Part of a small language model's weights.
Size: 12 layers, width 192, 3 heads of 64 (1 for keys and values), MLP 512 SwiGLU, vocabulary 1024, 5.12M parameters.
MLP neurons of a small language model. Each row is named by its layer, matrix (gate and up: input weights) and neuron, and shows model dimensions 0-191. Each number is 128 + 32 x the weight over its row's rms, rounded and kept within 0 to 255. Numbers have three digits each. A neuron's up and down rows have the sign that makes its largest values positive.
After each neuron's rows, "fires on" lists the tokens most often at its 100 highest values on Wikipedia text that the model never trained on.

L5.gate181:162130087111087076096153191092178118140102163117120092071155103188107059109133120096148151158121162134126172144115172166095156172079154139219129146123106183148210140164112096140111153117081087178125180075128151124076128122100152179157121144172059104111087152173104137137161136147167079113044153118107154114179131140124122123152149088168198122141192141143110092158061154135160146146138118141107155136151142103082206123189104097128161090151137155106161118117142115174130083117150131119118133114096131090151084131119104171169116172110087087118131171086140131143112115133119151158
L5.up181:095135113101081162175121190178152104080053119190164116140115111167137124090121110140194089069098134137119114160105125107134119080096104116153113142092150120177079110151161131101151128119076144172125156169129092095163130121152160113124126161181077148122118139167145100114156120113129129134126155141141189079097102134079077086110138142176099141076076156070158099110112122161107119159124116089104177125152119151112187113092141181123093195129126098149109135167084085162161230149148184077058170115133160174148067110098155160072147161124158092113162106124078127135147151140093155140
fires on: " also", " (", " cont", " includ", " form", " was"

L3.gate146:106098171143124102133131095122113185149211147108069140134105122149169125128129109117086206167090097118150137122144119080153094202087122087106134132170087088123111074090075134162142096141136111078126092158125128126169142156172135061128115141144130147124156090116084132140090176076106137189094106148130193118136188065149092147078112118099091113145153115170116124139182160133122109118146082136151167117126157100103089171174078070082186159122162127192137130156133081172141076114128131121160094113162146137061112150087100053206144104162086136166114146141097154144112126136142146172
L3.up146:102112116094152175113175160161203112144179114085122143118189099149121131098039072123170141098162149059152187118170122107162170159127084070115130109169113098143163124136078134143052160128136168163128082099089064113127125142140126086126154137181170067090102091124128131158139106121154171188089176124120164154198122160147177149142122111142207111146154142144176160091100109202108111109138106157115116127119139178144163161136109086163088119140114146117121107061103096117135126124132148126104102147168117180138160149091145094210154126072109124109139122163139122173130129126097181149
fires on: "or", "h", "a", "as", "al", "ach"

L7.gate363:211101091074134128070164075114119137076091126124128117129135137123176097128152146137159131155127120157065132181173141129109108108132139151087093135086066111199125120181088098130137155128123105116175215049117148096115173110116179118145121108092142120109140089132138093134113092154159080138132157098131163162150138166144144129107171069137101145142207110128183142133188118140157142103121136158161120115080189135068082125068094077116087155111103115148184133138155076119197148132150087137130149118180168210135120118136141133096132113058117137131203110096100169123127088140161123144
L7.up363:167109128121112064116170091121174064164137098159103157144157138164114176161176156139058148180104185116103072144112165129102081105068129156134136133140122139090175109131174096128087154108117115146129098091081115113128120119110151074102133139141104089128110123126176131115068103171053091198125105056153141094083137155133053099133173101138100103106082185120165081144091160112124107130113157183162148224117146093131133144104081137111140146090114164129083163095106078134163132118151140121185074123161152168179114105115094106089100115114099130192127164164115136148167121175136160113
fires on: " that", "use", "ough", "ay", "id"

L3.gate128:181095118127118122172147126145170128108166138100127144125147110117153060121148088095149051130158128187178136161146158042108148131165107093169115112110098163110210165137147117154094087167103087152142148051139079113105198149137106109140103109119132117132125159062102146066168134114163154139027170104115122122159102109141097149121203120156129142116176089129154160112097162132114136121117157098125082109124106053150111083165092074127106109104091109081113140142187144137172145083104123152197081150102119175145130117149059149136155174126110078148176099128159155096114124156136162128
L3.up128:224093077081162134157101099147135107115157140114171150077128140176150053102151125097097114110142138118121119077134079091203178170132108091106116094153105118136188127175139112187076127152057114126108172151165130140107114144176107171122152174104100122105133134126187135119083121127173123114082158143132100129097105089185167120130154142183129122119158150137115104089099122134061137117154134114128072078101138037172126124126130135140123068165103133110153142156168142103145168073075148100108097118135135155167164077066126135110154143076076119131146138117135143092105117052187188122
fires on: ",", "ing", "6", "4"

L3.gate164:129142120137109092125144124104162165173132067104098106127157162116193189089092080114150105101133155131124168154175165184078120135083105158102131129152092119085084162090126061083083127133064102130157132057160086136149132153123105111162124103103161128124128096072117168064168139085092120165103120141152077113088157126101094145083155116144115131071174148151125112128128160135128143149135063117139173143106138147086104094090052095178106116084061201096062164100111171128129112129170106097121147153152155103166156132121128138143106170080125066161185104116167158115199114109130113082
L3.up164:053090175094122081127159091114113147122103127154110099134118125156163109180120118125161131087143187113107157146165155105145132163174048175111175143135120179135113104139081160091111111170162071095155131134145116191171155134125136116156124135101142123147129156096153096144086161104150160094092117156139131130090127087110151129137186120158062119150147171171130131106163182195130081097098098148199162131100130080168069116114123169107134127150100118056082152206158196089125108119146113134064124124155172112114128101146101134080166139133130065132102059125117209147165143081173095134
fires on: ";", "ame", "ing", "use", " and"

L3.gate433:090097157107154046107152069136064113069144082119126159235174094134148145144090137149135163118117105170139143152138165146175098111074123137191141160143089129111088174145151140162094139130098127169181159137129105151109094064090183102098173100133169144077175173113143095150173188138139139095121106176138132051074121163082082110144152171130081107151089096165074122135173173141121158090111063134208066169106127107115051149156195136168173130154138132136123164112148100148138129121157132121136140119131109130102136134142093120135119152142106107124149105135145122144092102139158101119
L3.up433:087124152119094060118092134128215092119125123155093146131154156068114083078096132100091126075130173115146100114100130054113117140124122115168152123103151146122121090160092070148050171174117103143129133110122128119161123127121142172110133077141147163105116136170139143143128147114133115136118143162143120126088113174096112126139111156117066119220123091102084115143147170132108149140152105072150078144147180136114094117127163119176135061130141161148158150109101062061119103183201099095125183053138137140129121119139124189131140141131208048156164137143112074146193111136094084077
fires on: "l", ":", "ak", "om"

L5.gate141:183137150108117070085144132082152131174115101127099146175161129120134168128129150116177151121114132136086127186092147116116159123082133172085121123122073130134144110144163165177088126113134109164161144104191109090053155122148109084117192091147155151116108080178092152099162154151125111102194079085141107102147166176166133154105175157142161148173153087104098115123071099091124156143119103185129140168191155063106139102135183176137143084184112133110169139124139124165174085150139136133112129181150111069128183125117073114209159095142071101143134140175130093115151122113212117170
L5.up141:106117092165140232131143128156106136069089173143160085085152126147168086084153128166176140064128149130148116131112115159142084052099139091168143108108102104158132146156143160134138107144107156178161164166093071151189143112122042140187149151161080107102144153102155084136137090159129188149074133166162130150174054127117165144109114106134167133092133137148129123097150151163122114139140134112139149118133163130063101113108120137101074182139134140124071135161160178155107153066107125075096133164162129147128168107120152116061125108117092087085111127117115175194065130103066171131
fires on: " as", " app", " was"

L8.gate393:089044108133107120083198143148135151093188161099098117090131091095087096159184143120129204128137107170100147101127073115176124153104134104115112073178093148106170123114093144182102151152117083127121068144098131122088103133105152083110097152051134138113123108194174168127092109127116122128093158166135104152190163150142158133168100098155036148147152140161095192128125112089136102101099134155135129106122100124120120171056182134094130083201193140178112131066099115137089103098091154120142137171136132130116126123097144129098141141079168104150124077150181121137103143125094082174
L8.up393:179128148163135103124164139147110078137160167128114045136122148131122109155185166176170151101113157183109133123126159105134153127110209096054176135126164077180151112073058130150115077181081137102129121146144098140140145113152146139136118160135131086098144114139109036082114131183141170124081080155126147092099191125184218115136119145142129194098149095170201166129150142139122119139111135122140126083098157127111140122080141177111109078115108129156124059116156127152114118162084155143150123087131104161068130089121138164131069104160085089136137151075162142098164185146143146139
fires on: "iv", " this", "ual", "y", " that", "ost"

L5.gate68:116175093118068144075133146140140092137119076169150141155135153175164118103128139138134121087093136140105120155175125127152157105087138104170121159095111109078076167125176126149105146074137133199095171082132043102136141144139077152149106147128080169118093106103118105136172106134132071118158112088176164127111142206131103150119080082159150149160123166108086157115138146075047155113122110116034114122103126130075092105133136112173157084133114135089126116172168134188088144170101124111109173125138139178093108120125103143159171105169114087116141130192070102152117133129174193216
L5.up68:106139141116134168136085127124108149145104122136091135167093178162088110097056105193174132147080128103108082145084106154140127048106169194116145115107123154123101105145138159155076165153134196113112168155088218203108185114178130099157130084118082147108120099138132132159125134140135118112150176152133118082142076105110159100176099121108113162127100145125067124133117133137152167162223139166170125110116128172119118120149105149157150095152124084075085150137147198189159140139033095164122169165154119088103098149153136158128140110115108109105126149123145121188106179142104180077
fires on: " was", " =\n\n", " ("

L4.gate208:118143142123147100170147096070132117103133062084092115136187116192164151080089150196161147154115125105104129149125123145112117095079138137117162155098153130124171117158154145103135174122115127101098074071166031098115156098087096133146123133162129107179140180126120094157107099128119128139194097151115138112136130120137143168042146103090137130102192130127132177159137100143041146169134104072094148083156165113147170105102171153160197146132109099112137116090089154168107127127075153121172117170162106137149165096076086166198180112155066108138118128113152187112135164189111113106
L4.up208:115184130098122118182131022103111139109140116113083088102150079187138156182170157199144153131115123168105199135130152145142178159138117113091174175112111105129097138187122067129110177179148184154136087141150144112105107106116187129099094168136152132122086087164141085178075078143168090165126052180128103083117164062140103176130147152098094170169219095131066143150158101139112121142168113129160123118095106162130119134154141156132118128101127120174094162080102171155150154124108078151161154098102143133134147171099148120134177124093115143103129101151158146085177125137149138114
fires on: " ad", " Ad", "ud"

L4.gate225:150110140135128132142117123163131144156146149062196162129130129128161098149157162160169109073081137195174190126147137155152116168093158089146138091162131115147162177137104176116145178148152137090104053153150147094131119101146131127151104179150154107155101098110172079080145118147117151142139132115215062125136152155149137134108096085113126101153126064143127124137126175055138128112110173124085165143179163110171148118171140128166098098072097172091156205127196134171155082082106129222164126178194159164098166119097108127160149115073093122108130145103121145170095113129155102127
L4.up225:112165128100134108147108156145125138170206145088166172126158073102086124131092058142131106141078157189175122117144125077155149131076146133105117090172149171110140115151071121086124196140152166145138150128163082106090125113101172074127123174152139126141093134126097111153160165054116127165119101185141105078144156105113155135118115184182139090073068136083067115115095154123183179112078089142123182079200108107135135101125168124149153114098160139097130156084131112090166086169105167178070073136120127116122167134104131087155141127071069130053128121120117120159108129144155115150
fires on: "ass", "oin", "ost", "ss", "out", "end"

L3.gate356:193125123115113181145089099122141093181163161174142147094092134140141096130122161074159135173095086134157146140103125112115172136087145163100116143155097142110152110144117148168113113164196149147079172133140124105145178117109086179152106172124156093146097152119103162161135054126197088148100182084149142157120150145149149179084074135097163158094149117109179103127148204047104133129152175125103122102071075091098150067048124140096131091124110171087130090108151144138103120089112136132165127114131084137130113125158144093123133078125079094147172180086184101131167172103130090205
L3.up356:154084114090123148163131116061140119174183103108146148105139117124138131139153120148153164170101107100145097091092164095143156128078175156125126126132079130111185128123125198171192127085174120179134194131115088139157194073137099086196154161103159089184135152082131153117156102118140173135173153047119155080123150071125139168076087122147153134100143175177158152123145131112058148109113161125098164131101118100121095113134108059084115145092141161074162127144149103152153154131088151107145074160108143118138168078138171144151127127140043115122148135116183148182072133079134177144
fires on: "==\n\n", "==\n", " ==\n", "),", "===\n\n", " is"

L8.gate447:150159107141138107165187108088112090147175036174130105154104142149118134151137131155105108098127141092186065101109142087073097099085104122154123146087081166122152106107109150112079115170112146179116166094148122160114166100124149139120156159130104158134132110153151151197096038162122147149112130041166098144182050152172093193110110099183163110126138080170108146147135118092157212122121111137141150143169145132115154113115113170156109137203133106165137157172142109116098109121103141088084177152154142135104083154095145116136149091194095134119136105107082105158062098168096097138
L8.up447:124140100169094094158170118067127094153170124120100071161158146150166105208179138095124146157143117190077082131083087085062150140064168134126112071131127109094168102137093135119168136110150050152111175098166140149154088115128109107116151120126132129153059144161150130148130150095085125225134130138169084084085105174131127148126145097141123141163086121143141101100145124160126161143105144099069162152150179123136125152157045152123169097154188089149114127171080092158172139141153063193081111140131151131113128174128121109146149151161117121197144115088105116096139121071154168142
fires on: " d", " under"

L3.gate436:121155099132116188113163107045161145163133108172083107161139146140106130107119136231159117124047105114146177153094099139123156170063180083160101067101157156116128102166132144129136142151143138128111136144192104150093179111113154110142109160052115125091139117126101140218095084115108085155105117106094109115098155121121129128073156122130069167175139104111085143159200148124137161135072060121172173141111138102129059150140115141117122124156106146164151148108097130132160109165131108141127092086191106119068148135084087078197150118163117134093092140088124183079104141146131115121
L3.up436:116132092176140097088116105084181146191077112142106086100132135144120155118152167201145116128041153104181181152128108133151130174105183097224087050111125117129143096154127132122157029142152106116143095112178149141076157091143145141096089184144141108132113108138169160161089062120108098156105149150098131115112140099087074135111158086113077158152098156122098137132187117086158112156099103073162140138080113148153117135137089139074115145083123105188128161109103101148155152173133077130175142105171109162124172092130110092161115170205114155139141134100137101101162143145133106101
fires on: " d"

L7.gate69:188092119110121075086144118101142131162137145127131090133083147060082152156072140161137129180106142118140174106137110094147135148126146072084150130133131117108145166158176100136136157177133163121141175150123100090134156155227121122090139143157110131142156149118119105125119122126118180182051084120143132141179121083153144131041103134126162162113153118164113107122119106176045141143207097098140142116108140142185103104107212133079166145152131109170155154103036110141108159164187127094147096155113116094118138160059163151173112117160122126073090150105063123093147096079159134120
L7.up69:162111181150151157113128056140126141122150142098100076124132070132086100142128090090127169142079109164161181102123113155113135119080114095057117141142125121123178170092183177167184197107176169138104141140130127081093150110138152178169124179201176086134072159136116107095131164117140136165145144170124183133125139156127120137171092162113195174127120134125114077147117092142100100175185092133132173113096155135102085154141112070111096090124142206158142129107157158138165191161099150123121186146126120110092104081159189096204151105090163130128093144111124128140140159166173172128
fires on: "as", "ish", "us", "a", "ite", "is"

L3.gate361:141101148113142063064126090065168183104104080140090116140133092094136152141093109123154086099162152112123193171174142143107131148142078130071149134096095192091120083152095141176050121187131138144135185101164027122143162118141185068141127138128132154085089130116080155116156112093087088111062135146123106134109171116141077162101206103086110145110109152208154100107130167149138130177147095146186116142103174114093092166132130158142131150071119142119132136166123141117182132094197110129167114136156143171158108151125126075160124095123080101119121106143162149131112114109149116085
L3.up361:132105118145130063141140086168069127121157107171128109098120161204173115090112096090128118143087153130110084140149110148077132159097114217114143110195066133129154095066087138102072149114118085122111168116171091138110115184103119098133154155143087094135071115032155087133179162141114121102124132124103112123154149124115124106118121103182113095139174187117160127093124159109157121156113087186147122137137133068135076135148131095132097128175151198064109212149138181114148111211116157107138166126103111122109147116101139134115149146121123153116119128167142228172129132146141074090
fires on: ":", "ing", "ough", "use", ",", "ed"

L4.gate239:112129112163129094181107150118163151101047125056138097172150086097136130085125135113144137070165159168108132072124134163072122114071118184125150107113091087121152107147097084056107155144147213171155124069150120161116142227143161144156146080128109104172163126129107111096107149120143134098140094167182139109097152110165105094130103097147084113093098106076139136106139171147102152117088043141156115164157149128143138138042146133120102113140168131092114132128150136115107182091136175123126151179118142039131200160095122100077151140114080094124093114096138157110135165111104172124
L4.up239:104080107162205166112188120091109112086170126106141138159140137134091093123075191134175119122144127149166120138126134183157096095109132116107134111119119111132159121202140116164137148091089113149103050153101169159103124156074127124147107167113111051097136125119095158084154125097099152111161079159080141141157120098117136146113118166143109165142139156103097132184104083151105123144171137059147097136090178121166167099127118093127122127105135161092129096179089104109117158160153077039112153088095138165058146068062153103133162069143089175173118112054112142127102129138083090066
fires on: " t"

L5.gate476:077163096115125122158129058105078093176180088148115126130148142130180168111118126130055156131131092124124087102079133117092154118074143135124152143060119089158148150082106088110146144111167199112107117159178093130118137161126103135173191135151156094113155173106121099129116132168134073178141099119067111045145155128127115187103124083126121111138165137179110151125114159133086133128142097126114109107102126106131073141115127159207138173106186076163122127145144137131110125186057083097184047125223103116146166108105150130174149153102063123134088115153143138089109091130121092094
L5.up476:103119152115086175142161108137137106146114114104161093172120139159126132142094085140133123129137138073174098165098115155138168070107147143125141101065155111143117162150187139121127188116172172110116128134154115103099124103078145153093124165170157103124143162124087085155061135177176018144117082116151160130125105103151139201123117107131126104140150191099098132152131098131065094125186078150114106136176093178129165123100163070131174158161165090142126157106174133173135092177130052170212127137122134110124138157101184121108178193122082118129133077144121092084091119146157172180
fires on: " ad", " Ad", "ad", " |"

L8.gate510:086103062134111111126152134111103152182143142126129078098195067138133120168158163102082137101134116133162079099139129112137120087101094176118158058105153135123137122064138114162156084120134103105085141134199115158103104107106116071134111121100110085098148110138155171208112123141105133129117141100099114086133091111151075176112051082128122109108144142141073137115125132092136169082184089087149187061164157147171132146155126175116170138129185130112110076153099100130107124145140094144138074124133147183126215123104125072194140124157175128122073156112197162157112153072180155127
L8.up510:114165132175115109088147128080109092112197141118129114140093124155129113150142073121124144130124131180156090112094091155138179146092129190125118149136118161100115088093118130182070123158114089114119091179160136074145142119123085104111115113145105134089117125076157175175068108088115076131080078118129115114107166173103103184090103102202131123087069155115151093140176151113155119079121092107087141081117122186146141140213104210118136138126084133199170116122129101124129150160190082100111131073087128157098088160122111060130144176174156083179102155143140128131128089188144173137
fires on: " d", " at", " ", "d", " r", " At"

L5.gate308:126140126124169046175144101121107160140170121094109140121081157154111123145143110060137126134118089107161143069098145141107087140088124133120149119133112092065099094198095156096133160153177151064174125149141159191169151092119137112148148118102109140125147099116165149212132082092114122148165116122169104103101092145170121116134124131111142152160054120163136174079113101091141159074064113117117174055148063123168167186140185161107119136138133182102084161123132093077087104141121113141129040143120111108098157162115173140143170125199142154194072127107137157136123126079159137157
L5.up308:108129142176122120138101115124094139097092109117090107110124147161115152104201161128147173115102120169119133110136069056128085181100110104138166139121149058123169160053133090145134158137071140166175118089119134096148157142148114154116136131183083162099099122157138104136164128152140149143110196129140130175109066064149106078178123135122181090138124089089138078059162175140094162114094110135125146178145196130153143075092102141111146108145186084143062108107077136127075187100157130091135112113127137177096105125121112166120063152155123120092172127096173096084198102115131058119
fires on: " by", " a", "ive", " two", "st"

L5.gate60:144134111099082137131140180157187169148192111119157158100100139079112148151130082152154133113113122112181117110142092110139162158116147115139150174116031104135168141093143063073103103106066086149104106014117092100123111137196092088142180182124091164160120123127110083089129082137063144129064144195161139110148139178123102065139117174152123100113107092123131093120092132130153128182120154109185184121150174116140112114100135124194107160136113193189155131113175089164140102149134102135104139162136087169112159184124123146142123135165095114131162153094104152124124081117122123084
L5.up60:092148101128156113095139155136104146185128158143128159166143161178137143146104091177168031114125140074152136166112120120140120144031094149141119120107163163151121173158132148077084164158133142030091137140098118171137165156113129117126155175111132133163135047134120168107172077110089157171100134090084175109108166149086152033132168211104134166145132130138086156156139136134156105148144130099115157184119133124150124122087100072154129115134146111121137142079103116038086119133128112182126092132122132109103168127112172130108121122178093099145160125132125132164073111177158198088
fires on: "end", "ost", "and", " found", "ound"

L4.gate174:027171101125175113130112130076179167121103089051162162147138101162018097083144147102090118138121133128090131051180126169103075112093108115117107113104128170106160194135126183126182107176135108126119116125124089209126090095153119140125089105121124148140122114143118111109161081173109139130116102108154088142128120087130199101119100107056115119084107182087140203124146132144104136115096106157089157138132135116134132100113136135111112071116123112130091123089137134069068125116112132170116142112148122148152120139144108120115133095139142120109131104102092080151088209215095188155
L4.up174:117123157130152126105092081087116129074159136158176148153114137103063115148149099127132167117134163108086175116148121145203144180080119146186092134122097159120127151131125084127159102126156111144102163076162095192139159085110129105095128101079089087097103128145154098080150114093076072131106087135109138104064081132120132131065122111159135108137096198141125131090098221094090145172103073111140142131168107126089164160181187110086112086090163123171095149106128123113089102137145122167146088147056082108142145120124102125151126088178108070065128186103145152118128132172146058175
fires on: " is", " also", "ow", " was", " and", "ot"

L3.gate6:099129138106125118137135116056107170118060095085085169139172095150150158118160142146159106071073147143119171066160141138089100146134107073106107088096122139149115122150095140162141130146090130126140146045154143129097193152134124175209158116110121106144143161164122116102107175107089148169158151183163127101114145158079175104140190132143137125094165148079182145142151082137157128172160188160129168134118120123154167100032105122056141103234114104094147135154171156110129125112102154160116136153096101102153115097189154133093135125128112058129065137135149111084143141127097125088
L3.up6:122100127151127117082137143107142167104087085156089151095096118131160119175239149158152094105116123152183128097090053050172118113124103122106113160209090136165075130115187188136117133151199129127132116071132142166077114107132139157158161104101087123116144105126089106128174139140128103158123090152183139164098152111095154138154080101113133126137162155100135100177100109133146106082139167171113109102138154156091167096167074057090122117151129079137136090129186172132135104159108185127160104099130131205140082180099107114187098130122123142127096156170118147088070116100078153121
fires on: "ip", "ep", "ay", "emb", "op"

L3.gate158:146167128115121148127116124106094162072164069149145126187126064114122104055100115158168093133111081133119149129118097109099137052129141144158070162130110077141120161172115168108077121117089170180091181094109163126109077132133138170097113170084104128087200098113129153149147138114208151072123094155150175104134123160101158134143125092100130092143130081117129140153172100070119135118126100136133106135141128090138082133080191166147122140131128175209148067101134147189160114165149155155063093112141075142128133202109167123100121055087105125105127143087156096135137115126062168158
L3.up158:133128194092142129155111113109159125183128100135083131078105118124128151147176105110163144130101159094107131155134116166168111131125084128072094197158134117111071145083128160132108142142128165158135144107082078115097119115128191119135068182134074160081131119158070155111150045151125138115156117143115154068192109115083138107177123184136170138147144164118148159149162130045143091127119097146142068109135092145161075131123108128139068114163100086141114167099100051150137117156138172167123102141178146087224148097161146082145150097067130128121127122103134113105181214120173153127
fires on: "an", "il", "l", "in", "ant"

L4.gate273:134147127126105146161116191120107115136146103115137129146134093078100091089089105144119115160141145094061103150123154196121157050113146202147100080113122110141104107156165134163092167075063132188146140074079091089131135170136098166137122085139108169112100150143056098108164144100156111067130133152191155086182110129083130123078143092105164150119081112129101128123077082100071198139143147095172168137181147130162133101087126160109176068131126108084125118160080168137138131121173162092102145146126044093120144126112150147186144170108129105158172166093141098162181143106118150152
L4.up273:122151052111121111117155187124174130167177080127179108150149136171123083127102141094159141105059209159125111169160085146131105159072190075165104140140100111121062105095180150089132101143139189196119182112090119129112116100068109149178129109116076182114097149155102108088180121133105085111069087130109121121110123137119073163130134074117167112159101116071107133155090147088142155066125099121102114108189162148098132101126172095106105100119111154112104140105131105120113161173179125149157152154126141092101060136125151094142191160086135097099170152129150102135149130178069120167
fires on: " |\n", " bec", " (", " as", "\n", " wh"

L4.gate456:157102148146108134127166128112137116177163149084083130155141128195159139103151112157098163114141160132150125085142177136037141144130162133114113138093127085076154104081158155102123242192147123109102127151145151183150128108119130108079099088135132100108128127116075126116125108162108129154094138167118188161123156113156143122135125136123139147140119114080083177118134126102109159125094142101165096149170126110201176111141146154183089098141056118082083144135203172200172100069145122109131104104146104145062172143134133073170162087140085172099127150092115141049096131114145207099
L4.up456:118107135193195141208116096116184125116128118127098080122191125108154143088163150158130138015242100170122165092128167164129159151106148131114186120116128118138133079164164158104169139149062210180098106125085162107110148116162145135132174119150109139121176156115130093142145150159131186142112081117090152124127092133173125113097108076108135180138133188128091156168115073144139131116140135103103122146109103086133087142147130190087103118141113087062129128117144167137171118071126079117134114135136124128145168094105115104103152064138081141181108136132106148093114052123114122119
fires on: " t", "t"

L4.gate229:057173126144114121164158104131136144129127137117089128164168147146113087074085126077125154106066114113104098099086154166106107136089139186142145130121118156123140120147112161062066171132067147132152144108078114138182120093089138065109125113123154112142113105072149165120155111117136127133155161105143134080140068195127148169135093136191144098099138112102061163098144132099101149137179114161115144108134154098102102115129153156127151104134172172127126126152153108123120120169113136196084090218177073107161135255145108151141070084140103047117108143088103091138122115101069153149
L4.up229:126173094178079129138124131167094144207159097139190046156159145139092183097107114135114107116053130180113133053135175094131140124144171173106115107097108138091139109066105168131181137177094136179158174128114137110118097177130111087124148161078110138152122081136140135100139109107089124128089179137128100139133133122075128156114132085187208096089131126097143098120136133122158182103126083158136144134136171141086162153142089138143181080119189177147116154164099199112140101103132109145117156183069175142149159174105093118188134129089135152138147137118150147082087080082164087119
fires on: " an", " is", " th", " was", " a", "st"

L5.gate271:095144127082173088125119083150094143101162127095143177080196150161161184088138114149139076150115080130094140142081098141081096127109145136124114171143149139138166149150141225237104160094169134153117162131092082125115128156191153068107121069103192168147117112170063092114137108178168182092112104151106155134158131123166142136085102095160136139112100120122127090119146129075149159139176123128166138158178068083142087158156172074114063110125146138107120129128131126203171149129110158163139177147130108130124116120098146125162117083126171152147099147148128178102098188086147134130
L5.up271:139115121139086131115084143196174086081099106066149096118081089061133118059130133078137120122099138137123203128210121092110074144130163145175161131082159087103177170039098119121180130154096117160163130121148064129165062126150108111088123136093099128171142088180149138155125126126192116130099163203114121106138060137101150109059076124149164117142087098103103144166136165138087120106111095119124160102120100086133158109120124116163146124114120095059107128122131123119138133074101115091173164135182149098097134096109082099100123163150116134164168104100174111162102103120103161172
fires on: " as", " is", "t"

L5.gate17:190104129162073122096118151127129126143113106119134113111128102121120139089138103090131122082059096145171158128110121066123124138167172077101092139109143090129184109074106118115094141115094186123153122081094148118139071129073164162122121072100104153102132182108127100075185085156102118122162111178133071122141149133062142167126112072180148200120115140127105104146088171179201079148123147100103195142164117063131126159142071108120158098157186197084196108106129098111121137101158118065130134166087070166111126140134123097107105132102158109147071114138131109081114066156128123108
L5.up17:179106064093128109150147120107163093126106092090082101183183126141121169074112133092125185132067103109093142165137137138111062113119128150088195146060088139114144121093087143190146139077129129150175091136099125122106074163154103080120193144164124083121107130163162121123142189183116138213115213123145150077136107118094125147145109143161093154056126171124114123111086083180160147125142136159147150131148108124093147148158183114134126151120128116083128132136128137126120144199108163092045148132142189145103123150156159122137123160107164099075058086171148126127180162140138145111
fires on: "im", "op", "b", "ap", "ab"

L3.gate366:130112120153129103183095031117066123089144090119125144123157187160094152133194131118060123183157141098169183092169048112149154134070098090105125119160142135115115134132106131146089081127168089102159113064163140122161127165109150167134142096161109143138089112106173155148154090078145154127087080099087187157067164176169120141086161152169069132145111132143089150111148063080129120133111115161141175124097101106193130110136129105059132167183175124159134127126115166146113059111153076067168120138136125170111123101078164125123127084135130112103085156157083154121103124111141111117
L3.up366:134070185142149104103129080128101085175125159050109152097167146203153119115128158120149173118088085145124162152085131118158118118162099167119085116076093138101198148108155112123179101113152131071100126068122123148090156086132111107094133148052120080120184099167149137106093183170123167120170151101143119054145125125104164118128151162105163115120174101162128062113113146129072130154136146078123132110082097101132084120101117077174181104144147153095150179117102114141190190107111124091112171132180138145125174093097044116119091164077105108161146084087123099144111135103131106101
fires on: " ad", "her", "é", "ik", " med", "ur"

L3.gate328:112146205096118131183194113158094108135154086149116129181096098122134203147095052132147090142129115127148176067138088173110131148089094186157096151122123060100094144130118152129130137122139120164114173121114088166098108190117155085127107102153172152157127161128133119103149087110147152110130095213200095091169135160146153131149176104116141128135116175159184204124161061155122113129142136129192107181110116095107119197123146108132053120117163123117076132117146106101148040134138169157150153138123114144120125172117116064166142122109119097093163091113170152103145160102126186106
L3.up328:106159226113125177160164079146070100136111129142159078125162125138114135108137062099112100120128110136148147144126092155149101151125183163145092155166144096108155139152183087089129167098111218140166114084075120075099134101167115094131159175190116144169201066125120098111137106089173139159127024157142147118159149154144159150119100164149160131122084127131119160101138127107104110118128147093145119137152123129100134132066186064139096176140145122177104105120182083136096171109130183122119026121144129154128102083141147092140112087123108116135143116087077107080148118127112162177
fires on: "an", "ith", "and"

L3.gate87:104114129126100145086143170081111145181158113089149137126121169194112180099108123143174078194166122064144157124103078133176156108147142121134133104142142188123160154145164166119131174111121136077093169163122112133131105149121105089131155128117159060153113055149102095163171083083087100136112153090113077135128134126122201114091108124109186105049152110145125178134123136137078116083123134112114126123113067095105145131125114113123193058136132192128093152176141122157099124176086185092126149133134085129115105099162133134148110030157109128115151204096110129140113216085099100126
L3.up87:120067121139099067085138116079128120136136123092114130131081111164103124155082116163180193132122118110150096121175135110168164147044132138134086135105043150134119121136132190168154122140118140099055131166102100168158132084152133134153133152088169144132177142122075197158195083108134121130104171085103133159079060125105131133071144124099147115149185085135139148156088170145156115176124097127068193114096131112142139063124084153060137143101144157116130088139129096121079056107095129139074164193151132097132144113162129146167108112184066148116145128073160162162133126125123112146
fires on: " was", "),", " is", "el", " Ar"